From a checkpoint of a small transformer trained on Wikipedia.
Size: 11 layers, MLP 704 GeGLU, vocabulary 1024.
Architecture: rotary positions, biases, normalized queries and keys, attention and MLP in parallel.
MLP neurons of a small language model. Each row is named by its layer, matrix (gate and up: input weights) and neuron, and shows model dimensions 0-95. Each number is 128 + 24 x the weight over its row's rms, rounded and kept within 0 to 255. A neuron's up and down rows have the sign that makes its largest values positive.
A block is one neuron, or neurons of one layer that tend to fire together. After each block is what it responds to, as a language model described it from the Wikipedia text at the highest values.

L7.gate184 [122 129 155 138 110 139 106 112 141 145  93 120 144 119 117 123 130 100 143 144 126 121 162 112 139 145 170 159 148  96  96 140 110 165  91 125 133 121 141 112 112 106  99 135 134 113 146 124 118  95  94 119 123  75 132 111 145  94 150 115 114 121  77 118 100 138 115  96  97 123 122 140  91  99 139 142  98 142 112 121  88 197 125 149 125 105  96 143 152  88  95 113 103 113 137 108]
L7.up184 [141 111 128 131 168 150 140 138  98 103 130  86 117 119 104 120 156 170 112 154 129 116 132 121  89 122 164 142 137 147 100 135  87 122 126 144 141 145  72 174 122 136 120 105 148 115 139 125 113 175  83 141 125 138 170 108 178 138 127 135 132 119 117 132 119 181 134 111 130 154 107 124  93 150 115 135 123 142 142 108 112 127 103 148 125 151 125 113 125 135 145 103 164 122 103  79]
L7.gate291 [116 169 155 113  92 163  91 152 167  92 139 119 123 112 121 129 108 154 101 150  78 106 137 148 181 113 113 159 104 133  68 131 108 103 131 126 166 127 158 133 146 141 119 139 161  86 151  80 109 127 152 125  88 150 147 159 147 149 101 140 147 136 154 174 105  91 126 128  87 147 142 108 173 129 104 114  89 126 143 112 132 141 123 140  96 140  79 129 117 126 119 106 136 140 122 142]
L7.up291 [111 186 104 139 108 136 128 136 163 158 125 106  72 139  73 127 148 167  70 160 108 112 152 117 121 126 149 167 123 150 152 140 146 134 126 120 115 141 147 157 114 124 166 119 167  99  95 134  97 109 138  79 122 139 156 165 148 134 157 150 165 137 148 139 123 159 155 125 120 122 104 118 183 115 109 142 120 123  90 116 123 156 125 126 115 138 123 130 147 117 126 121 137 144 154 110]
L7.gate392 [120 167 120 134  93 146 133 155 159 114 151 116 126 123  99  99 153 128 121 155  99 126 145 123 131 135 134 145 155 150 105 115 134 107  99 135 149 159  83 153 128  91 141 121 112 141 107  92 108 112  66 112  91 155 128 115 136 125 123  92 109 113 139 148 121 189 117  92  77 127 111 107 171 116 100 129 136 161 169 144 126 118 114 120 146 153 103 137 119 133 118 147  72 127 168 127]
L7.up392 [105 152 129 126  98 151  97 109 173 131 123 118 153 172 140 111 112 146 148 151 152 150 158 119 108 151 102 141 119 129  87 166 121  91 141 126 147 101 139 124 129  86 164 119 108 109 102 137 190  94 119 105  92 146 177 104 151 147  84 138 153 115 145  83 149 141 151 157 112 158 122  85 132 151 115 106 119  84  87 157  81 136 144 136 135 152 139 131 136 109 127 122 127 102 115 127]
L7.gate444 [138 134 125 118 124 123 108 144 166 139 101  85 135 118 143 123 127 148 142 149 140 131  92 152 138 138 140 196 140 128  96 136 111 144 133 128 138  98  93 145 133 128 129 131 130  85 127  80 120 131 106  93  98 165 179 120 119 151 149 104 127 124 141 110 145 170 106 123 103 146 157 103 126  59 138 130 123 119 125 126 135 149 116 126  85 138 109 107  78 119 125 133 131 161 129 115]
L7.up444 [125 101 115 139  96 178  72 152 139 123 127 138 114 101 154  76 136 109 154 153 144 132 146 180 151 126 125 174 130  93 137 121 110 149 111 185 142 124  87 147 150 152 139 165 119 112 113 114 124 136 110 112 108 139 129 149 128 144 108 134 143  67  86 123 141 109 106 106 135 155 121  93 143 105 150 125 102 144 101 117  91 130  98 104 121 190 106 126 119 111 132 104 139 166 168 151]
Description: Mid-word pieces, Washington

L7.gate108 [104 135 128 150  94 126 137  89 132 125 123 135 143 151 117 113 129 170 148  82 123 151 164 144 105 148 131 135 141 169 140 171 127 125 115 126 136 115 115 112 138 102 140 121 129 103  94 155 144 117 161 144 124 161 144 115 146 135 110 117 112 142 123 108 132 157 142  97 124 155 116 143  94 138 141 127 150 155 113 162  94 149 139 139 145 113 156 131 178 172 156 157 100 109 111 137]
L7.up108 [139 127 135 140 147 131 149 164 158  94 148 115 155 160 181 147 137 116 135 132  90 107 133 148 103  71 133 144 120 141 102 116 108 144 158 130 137 145 128 125 139  87 130 158 104 134 119 118 109 155 143 144 113 129 111 170 122 141 125 149 126 141 136 161 114 154 100 165 157 115 133 170 128 111 128 114  97  90 102 143 120 138 118 114 116 113 125 155 100 117 169 160 173 105 108  92]
L7.gate373 [126 118 152 106 133  92 134 135 155 131  51 128 137 160 143  90 123 143 138 130 118 132  90 149 110 115 150 159 136 154 105 155 129 153 135 134 116 123 119 111 105 127 149 163 118 118 165 138 129 106  98 111 119 146  84 132 105 153 128 101 118 110 144 118 135 162 116 139 127 114 139 126  81 150 142 155 131 149 132 135 147  85 126 151 107 144  98 133 109 190  87 136 133 117 127  95]
L7.up373 [101 117 146 127  97 115 135 113 146 127 109 162 188 152 124 151 132  84 101  97 116 125 120 133 161 137 122  93 145 107 101 123 123 135 115 122 149 112 105 141 128 149 107 143 111  64  95 110 136 119  99 153 131 116  91  97  90 113 121 146 131  95 106 107 109 148 129 102 128 108 100 146 120 122 116 111 133 155 126 142 127 150 178 121 158 113 144 132 136 126 132 127 134 109 176 148]
L7.gate419 [140 148 157 100  79 117 139 107 174 148 100 104 137 147 138 104  87 113 161 150 158 126 124 161 109 131 102 141 163 148  93 122  95 126 104 102 122 154 125 131 132 114 112 157 160 141  98 166 147 151 173 123 111 123 116 110 132 128 134 145 123 122 120 149 110 152 140 105 115 179 120 101 119 134 139 140 147 141 153 129  98 164 103 111 122 158 108 141 135 133 136 138 120 102 119  98]
L7.up419 [147 124 178 148 157 114 146 132 131 137 100 134 158 146 129 121 152 178 142  79 142 164 114 157 150  87 141 146 124 110 112 119 117 167 136 109 161 151 161  79 119  91 122 133 129  85 138 119 134 123 114 131 122 134 109  99 115 145 124 140 139 117 129 113 135 119 146 129 145 125 102 144  95 130 189 111 136 114 101 133 136 153 136 145 141  92 129 143 155 119 102 142 137 115 106 122]
L7.gate544 [104 136 173 158 130 116 122 125 146 146 145 114 154 127 122 158 162 152 133  80 121 131 123 116 117 145 132 140 110 112 126 150 124 116 109  84 138 122 140  82 123 121 122 107 135 118 166 166 163 141  99  94 103 105  69 117 107 115 146 111 146 105 104  98  97 142 114 137 102 192 143 124 108 142 164 142 160 132 122 106 118 163 133 141 129  83 146 123 121 138 125 119 114  53 111 109]
L7.up544 [155 150 133 106 170 117 105 140 107 146 107 131 134 110 144 117 136  98 133 117 112 175 164 122 130  97  98  98 158 111 131 135 126 143 107 113  97 167  74  84 157 109  74 114 147 147 139 129 121 117 118 129 125 140 126 137 143  97 131 101  98 122 159 117 119 137 135  97 133 127  99 129 154 158 106 157 113 142 175 136 124  99 165 155 136  94 100 144 195 154  83 130 147 145 115 117]
Description: Section heading closers

L3.gate21 [146  87 141 153 126  91 158 146 146 116 148 113 163 107 162 121 102 101 127 110 118 149 133 101 114 168 125 147 121 141 111 100 134 140 100 110 137 113 161  86 114 121 110 102 116  81 135 134  98  88  64 112  98 140 132 138 158 130  95 154 103 143 157 131 105  92 137 137 109 130  84 143 127 173 134 114 133 138 119 130 130 131 111 126 132 118  96 137 121 106 127 103  65 139  98 114]
L3.up21 [128 171 132 100  53 121 120 102 139 100 160 154 141 132 112 132 129 106 146 117 129 132 107 135 142  95 147 120 103 155 127 142 117 121 164 158 116 136  99 128 103 109 126 113  93  88 151 167  81 102 106 103 123  95 123 143 131 135 141 126 165 131 139 138 120 136 154 143 115 108 112 122 134 130 141 106  79 138 117 140 118 134 154 117 125 128 112 159 153 150  90 172 116 142 121 128]
L3.gate219 [ 99 107 137 149 114  96  86 166 135 122 103 101 174 129 109 127 161 113 126 179  88 114 137 117 133 130 123 107 102 118 121 127 120 111 141 122 160  72 154  84 135 187 123 110 106 108 113  85  72 143 143 128 106 167 128  98 114 127 137 138 104 145 104 161 141 171  90 140 115 158 124 128 120 116  81 163  69 132 155 136  98 140 151 126 172 133 122 133  91 126 129 104  79 130 126  93]
L3.up219 [134 149  86 135 135 101 121 143 110 147 133 105  98  96  83 144 111 128 193 158 124 108 135 136 118 128 170  81 143 103 122 151 131 116 114 153 144 100 165 179 156 166 114 100 148 116 118 148 127 149 105 118 136 131 141 149 137 137 158 100 144 167 175 131  81 148 136 101 128 157 116 159 139 131 147 125 116 119 144 129 139 131 145 125 127 125 110 124 137 104 113 127 122 137  75 133]
L3.gate431 [129 134 149 167 127 134 131 144  77 122 119 172 134 130 157 127 133 148 148  99  77 122 131 101 141 147  95 156  99  87 119 103 151 173  90 123 140 117  83 137 123 116 164 142 111 145 170 154 129 112 113 139 148 143 112 148 109 115  80 159  69 179 163 161 198 135 146 105 145 163 115 151 121 147 143 104 167 137 118 106 134 122 131 154 141 143 119 121 170 100 158 113  74  91 113 143]
L3.up431 [125 155 139 133 128 100 111 110 113 104 123 176 175  91 111  73 132 110 134 118 156 116 165 166  98 117 156 133 167 164 126 158 142 138 112 119 140 102 132  70  90 116 147 118 108 123  86 160 113 106  84 103 127 131 126 123 154 101 127 112 136 102 106  83 120 142 129  93 130 119 151 135 103 140 131 116 143 128  77 153  79 160 137  78 103 128  91 125 118 131 143 160 124 149  87 125]
L3.gate583 [108 121 141 117 122 148 136 162 166 109 104 177 120 137  95  98 107 133 130 124 120 122  83 134 115 105 143 173 130 106 121 163 116 140 140  63 138 109 131  96 139 111 161 141 106  90 126 105  81 150 135 120  93 148 133 132 159 104 114 134 156 145 168 153 144 159 163 135 171 144 126 133 140 146 140 131  86 134 107 156 136 175 159 153 132  89 150 139 133 180  84 115  70 118 132  99]
L3.up583 [134 130 128 146 123 165 159 155 106  65 117 163 107  95  77 136 130 122 138 107 110 133 106 147 116 120 135 147 101 140 106 120 143 117 137  92  88 116 154 135 160 134 139 133 162 125 148 150 107 141 115 122 146 107 129  65 126 139 117 154 154 147 169 142  86 170 147 157 180 142 124  96 154 118 135 136 110 138 121 131 114 124 130 124 126  85 157  94 109 160 123 103  89 105 108 126]
Description: Sentence-ending periods

L4.gate32 [127 113 123  99 136 140 115 138 127  85  53  88 158 125 142 104 119 147 119 167 132 139  86 123  91 150 104 136 135 106 168  98  77 129  97 114 143 116 131 118 134 101 126 113 127 121 108 128  86 104 113 151 107 117 126 151 128 106 152 118 159 131 124 131 129 133 133 118 150 118 135 103 124 146 147 143 132 142 136 141 127 140 118 163 125 152 136 135 131 140 115 146 100 101  82  74]
L4.up32 [149 170 168 151 130 127 125 110 114 108 112 103 177 106 151 106 167 129 131 159 161 131 132 131 135 152 141 124 138 153 135  99 149 130 114  52 130 159 140  98 160  85 122 129 122 131 115 134 143 130 133 149  91 148 155  90 115 128 107  98 161 127 138 124 109 133 150 115  89 140 171 146 136 155 136  81 135 156 144 117 117 174 132 128 118 158 137 140 133  92 120 154 127 132 138 135]
Description: Word piece "in/In"

L3.gate4 [ 95 101 157 103 140  94 139 103 186 155 130 128 116 115 141 158 150  91 146 147 140 102 111 110 151  94 105 120 120 145 104 115 128 108 141 126  94 126  89 159 123 117 178 138 133 112 144 152 114 138 143  85 133 126  77 110 142 127 145 129 133 114 120 128 130 104  73 153 131 133 128 124  97  93 143 139 158 126 132 104 178 171 123 144 129 133  81 127  75 142 143 142 165  87 160 140]
L3.up4 [126 135 139 113 180 179 142 103 121 144 162  84  51 144 118 132 121  99  96 133 126 153  95 159 159 137 133 108 131 121 128 162 116 128  95 159 136 125 132 143 146  83 145 155 146 143 123 136 114  95 135 153 116  96 140 121 160 134 157 118 130 135 149  98 119  98 145 152 109 102 170 108 128 120 134 127 143 104 124 101 114 126 171 128 147 124 124 118 128 163 119 114 149 143  92 141]
L3.gate95 [118  89 168 156 160 126  99 160 180  73 116  98 162 151 114 114 106 139 122 131 119 110 104 108 117  95  80 145 148 146 127 148 132 168 113 122 152 131  98 128 121 150 202 138 118 113 125 121 135 141 105 109  81 112 122  90 156  99 126 142 147 143 116 172 110 137  90 133 120 114 103 152  93 117 110 160  87 116 126 130 139 148 119 122 152 111 103 119 100 109 179 128 125  90 104 122]
L3.up95 [122 151 177 132  91 130 101 171 151  89 135 124 135 117 104 127 173 109 104 127 142 135 124 132  96 123 105  92 130 152 144 132 157 146 114 133 128 146 103 131 107  95 181 147 150  99 155 103 154 149 103 115 125 153  55 119  71 125 119 113 156 126 148 185 109 140 127 131 146 139 141 165 143 148 129 161 136 121 121  74 155 118 115  88 141 159 142 120 173 115 146 149 141 114 147 189]
L3.gate163 [ 65 129 132 114  66  95 126 124 165 131 103 116 109 139 104 157 130  69 132 167 153 123 134 151 121 136 155 147 136 160 121 163 131 157 139 145 122 129 183 112 112 134 194 142 132  82 131  76  89 174 121 111  99 157 139 127 154 130 125 145 151 148 159 150 126 112 141 127 120 116 146 147 115 122 115 150  97  86 136 122 149 140 136 122 117 154  88 169 141 119 111 133 124 151 153 148]
L3.up163 [125 122 123 109 122 124 146 173 112 149 173  91 148 123  83 126 149 107 134 155 118 124 122 148 143 111 152 118 111 146 151 143 170 139 100 136 148 109  87 137 126 178 110 141  99 127 159 133  91 154 158 150 136 113 119 109 139 103 142 157 126  69  92  90 107 154 113 134  99 110 141 123 130 112 156  31 133 151 101 133 106 179 151  98 148 126 139 146  77 127 144  98 147 122 121 133]
L3.gate622 [109 162 127  82  58 124 110 139 141 153 114  93 120 133 126 136  98 147 106 165 118 119 111 169 125 149 134 159 116 154 103 175 120 182 133 133 136 127 126 130 147 125 184 136 114 121  87  95 143 146 128 128 111 139 131 118  97 110 142  74 160 132 103 163 121 138 114 172 114 125 149 119 116 110 117 121 120 166 110 121  91 143 145 139 116 132 136 125 134 127 163 119 102 155 173 105]
L3.up622 [127  85 105 100 119 111 125 161 139 151 113  67 150 154  85 146 162 132 131 122 143  81 121 150 149 131 118 124 141 135  95 127 125 139 120 108 147 123 105  94 103 121 110 113 146 123 107  79 131 131 130 111 137  69 156 141 139 121 105 157 135 123 128 125 119 190 163 103 129 102 131 122 198 113 119 142  94 146 123 151 154 144 109  78  85 137  96 135 141 107  82 163 138 155 148  98]
Description: Mid-word suffix fragments

L4.gate586 [149  75 154 112 161  92  91 158 115 142 125  97 173 143 137 120 129 159 114 122 127 169  96 147 149  94 122 136 145 138 129 116 124 137 103 129 160 133 149 122 111 108 180  87 113 137 140 142 122 129 134 108  86 181 126 136 128 105 106 143 130 120 143 142 109 155 147 113 133 123 147 136 159 125 129 125 131 111 127 139 131 141 122 108 153  73 125 113 129  84 130 100 139 140 107 116]
L4.up586 [109 171 156 129  91 121 138  91 114 121 119 152 171 129 134 152 119 160 117 127 140  80 132 123 128 118 110 147  98 131 161 136 101 128 170 145 115  75  91 154 141 141 105 127 147  81 133 147 128 132  87 109 117  85  95 148 130 119 128 135 130 133 183 154 129 182 124 132 180 121 103 145 174 117 127 109 126 116 115 160  91 157 117 115 144 168 152 155 138 118 116 112 129 109  91 132]
Description: Mid-word continuation pieces

L4.gate64 [120 120 145  66 124 121 143 149 152 123 115 107 124 102 113 162 117 125 142  76 102 123 132 143 121 103 134 101 122 150  93 140  84 121 136 133 132 106 148 132 164 125 138 124 127 121 145 129 142  98 133  98  79 140 107 135  91 135  73 125 153 143 174 108 129 175 130  95 116 131 154 142 118  96 106 143 113 124 128 147 144 150 135 139  97 144  93 140 129 145 124 114 125  88 124 104]
L4.up64 [128 155 124 145 121  92 122 167 165 142 112 155 145 159  68 112 117 143 119 108 100 109 146 124 132 115 127 124  75 102 128 153 134  97 147  85 175 128 151 125 119 159 149 107 127 138 117 146 108 131 125 153 135 109 118  97 109 136 119 145  99 149 125 130 164 102  76 117 167  94 116 163 104 116 178 145 118 154 165 125 122 164 131 122 105 157  72 133 102 147 117 157 136 104  78 136]
Description: Section heading closers

L7.gate217 [125 122 132  89 100 126 117 158 126 102  78 113 150 123 133 117 131 162  90 164 157 149 145 142 148 151 122 165 137 130 114 111 119 124 128 127 127 129 150 111  94  93 115 117 159 134 106 141  89 148 134  95  76 154 133 114 150 124 137  73 119 107 162 125  76 102  85 131 132 145 170  96  59  97  89 117 112 165 146 157 151 106 129 117  92 137 112 141 145 121 112 148 137 153 130 154]
L7.up217 [122  70 113 133 146 162 143 123  97  94 114 124 134 133 122 132 146 158  93 183 139 124 156 134 130 162 110 131 105 123 150  80 130 140 125 101 112 151  97 136  59 140 116 119 154 150 114 142  96 176 125 130 115 153 120 101 182 120 134 120 140 101 124 116  82 114 158 124 112 142 121 110  81 145 110 102 139 162 206 129 145 104 127  94 128  91 138 103 115 119 150 145 124 120 150 155]
L7.gate487 [122 111 141  94 134 138 107 133 137 125 140  78 121  99 122 143 125 173 119 148 106 109 115 160 124 153 126 118 129 138 115 120  77 144  90 152 127 134 142  97 122  92 146 109 137 121 198 149  95 105 143 117 111 155 134 161 153 122 139 128  80  95 129 177 122 112 125 156 145 134 161 130 121 130 152 124 125 140 138 102  98 164 135 126 140 144 155 143 138 114 120 141 129 108 125 160]
L7.up487 [ 88  85 156 139 109 132 184 130 163 160 148 151 139 153  95 141 157 134 123 146 155 119 103 155 120 173 128 130 144 160 110 121  83 111 140 158 130 143 163 114 120 116 146 142 176  83 138  86 105 144  65 147 130 137 113 107 143 134 158 135 136 127 126 138 126 158 130 152 156  95 134 107 159 130 137 150 140 120 143 143 113 130  80 146 111 145 158 127 150 120 129  99 112 118 145 108]
L7.gate501 [115 133 120  83 116 112 119 145 167 124 100  86  91 151 129  71 109 118  99 156 142 126 133 147 134 156 123  96 148 117  91  97 146 137 153 144 120 126 149 142 177 146 155  79 152 133 139 112  98 151 121  83  83 128 128 155 181 124 116 158 118 134  99 121 130 116 124 139 107  93 175 130 146  86 123 116 145 140 168 142 121 154 126 143 114 153 102 146 106 136 156 144 167 122 186 132]
L7.up501 [105 115 142 138 133 117  92 162 181 122 118 137 182  73 133 154  89 172 100 153  99 104  94 119 110 146 138  99 170 146 106 132 117 181 127  83 153 139 145 145  90 128 154 122 115 152  87 140 138 125 128 119 130 150 102  94 138 131 101 108 103 173 137 119  93 163 125 130 149  91 174 162 100 124 128 104  89 139 124 123 123 164 141 135 129 149 118 133 150 129  97 115 103 117 163 141]
L7.gate651 [128 108  94 145  84 111  82 137 132 161 102 111 152 149 116 125 141 146 136 140 120 143 174 142 101 111 110 117  96 107 107 120 127 127 117 140 113 107  79  96 126  96 112 133 129 133 123 129 109 147 157 150  99 194 190 138 149 115 109  91 192 103 121 140 149 123 120 148 118 139 139 131 103 113 139 127 136 152 140 115 150 146 161 136  93 157 131 111  97 116 145  85 122 114 178 100]
L7.up651 [123 117 101  99 127 142 144 129 119 146 122 139 127 170 125 169 141  95  94 138 102 118  94 117 137  87 165 150 101  81 108  97 113 121 125 103 173 139 117 136 142 122 120 137 104 105 155  88 107 119 130  86 122 114 118 135  78 134 127 150 140 129 139 141 130 114  84 157 137 155  97  89 146 142 121 156  79 106 133 139 149 140 153 141 123 156 118 126 137 138 132 104 146 146 162 109]
Description: Sentence-opening word pieces

L3.gate202 [112 130 164 108 128 100 123 126 121 121 138  95 139 135 121 145 130 175 133 144 153 171 128 170 123 167 144 170 108 111 128 145 126 104 132 116 158 139 155 142  72 114 163 107 104 126 121 104 128 165 133  97  81 119 173 127 143 101 100 121 122 134 102 122 135 121 140 105 112 103 158  82 110 106 112 114  84 134 124 144  98 158 143  71  92 132 125 166 101 131  86 133 120 141 124 164]
L3.up202 [163 131 103 127 128 112 120 142 159  86 124 113  83 123  75 135 121 136  93 146 136  94 110 178 151 143  91 110 136 153 133 113 121 148 106 119 150 130 128 130 125 134 121 101 104 158 129 123 140 138 162  82  95 157 131 124 125 150 175 114 172 132 159 142 104 111 135 146 129 126 130 144 140 147  68 195 159 156 122 136 104  92  91 126 120 135  97  80 108  99 152 121 149 139 130 143]
L3.gate430 [135  94 120 125 149 135 158 174 139 137 115  97 166 137 113 138 141 145 121 127 141 125 112 101 135 200 155 129 153 115 120  97 130 188 144 119 178 111 134 131 143  86 114  79 130 133 148 117 102 135 111  89 108 155 132 162 141 117 113 114 133 129 138 119 126 175 122 119 114 119 156 132 103 120 120 100 142 193 128 158 107 123 119 142 138 102 104 139 111 133 165 157 107 104 105  94]
L3.up430 [173 131 160 132 186  98 129 116  97  95 139 103 161 108 117 116 121 157 146 134 144 120 115 139 162 129 134 144 148  82 102 105 127 182 146 124  98 115  78 127 142 141 130  94 103 126 140 128 107 128 121 127 110 127 129  99 152  84 141 112 122 158 129  90 115 141 158 130 121 107 146 128  99  97 120  93 132 165 147 164 156 132 113 129 137 140 117 157 109 114 135 108  93 140 135  95]
L3.gate552 [144 124 131 133 114 149 132 119  91 128  92 132 211  99 129 130 128 128 135 132 160 111  89 137 142 156 132 146 132 136 103  92  76 156  93  92 138 156  99  99  94 101 152 124 150 143 114 114 130 108  79  84  85 103 127 162 136  96 136 126  87  54 139 114 144 123 113 137 127 126 178 105  86 115 107 116 155 185 156 103 109 185 123 125 127 144 140 123 141 159 153 137 138  89 112 131]
L3.up552 [119 155 133 132 152 157 128 111 105 145 113  96 138 115  99 112 128 124 158 159 133 119 112 143 126 109 109 129 113 133 108  97 124 170  99 126 116 191 106  95 112 108 173 122 157 117 117  92 158 103  74 111  94 126 146 108 136 112 178  96 114  75 133 141 133 125 100 127 106 107 137 144 118  82  86 133 129 167 142 131 153 179 115 112 138 135 141 126 156 149 124 116 128 147 115 125]
L3.gate647 [127  96 106 101 128 136 121 163 109  82 112 164 136 121 122 140 133 129 175 132 156 109 141 135 119 134  89 136 174 155 107 107  92 191 117 179 107 145 174 115 130 117 176 116 161  99 131  93  92 124 102 109  81 142  93 154 117 130  95 110 155 108 135 122 123  85  96 116 126 158 148 131 133 169 149 146 144 174 137 105 116 128  95 105 128 175 144 143 122 105 123 134 113 114 111 128]
L3.up647 [120  95 129 120 117 165 149 158  89  88 139 160 143  99 133 134 134 132 146 129 161 126 116 174 124 127 142  73 121 134 152 170  95 172 149 123 105 145 176 154 154 132 177 159 165 108 155  86 133 113 101 123 102 161 112 134  93 122 115 138 131 132 147 109  95  97  98 137 165 156 136 114  94 118 126 133 139 128 136  62 154 137 119  89 107 178 117 127 148  90 134 145 144 132 146 135]
Description: Mid-word fragments, esp. "until"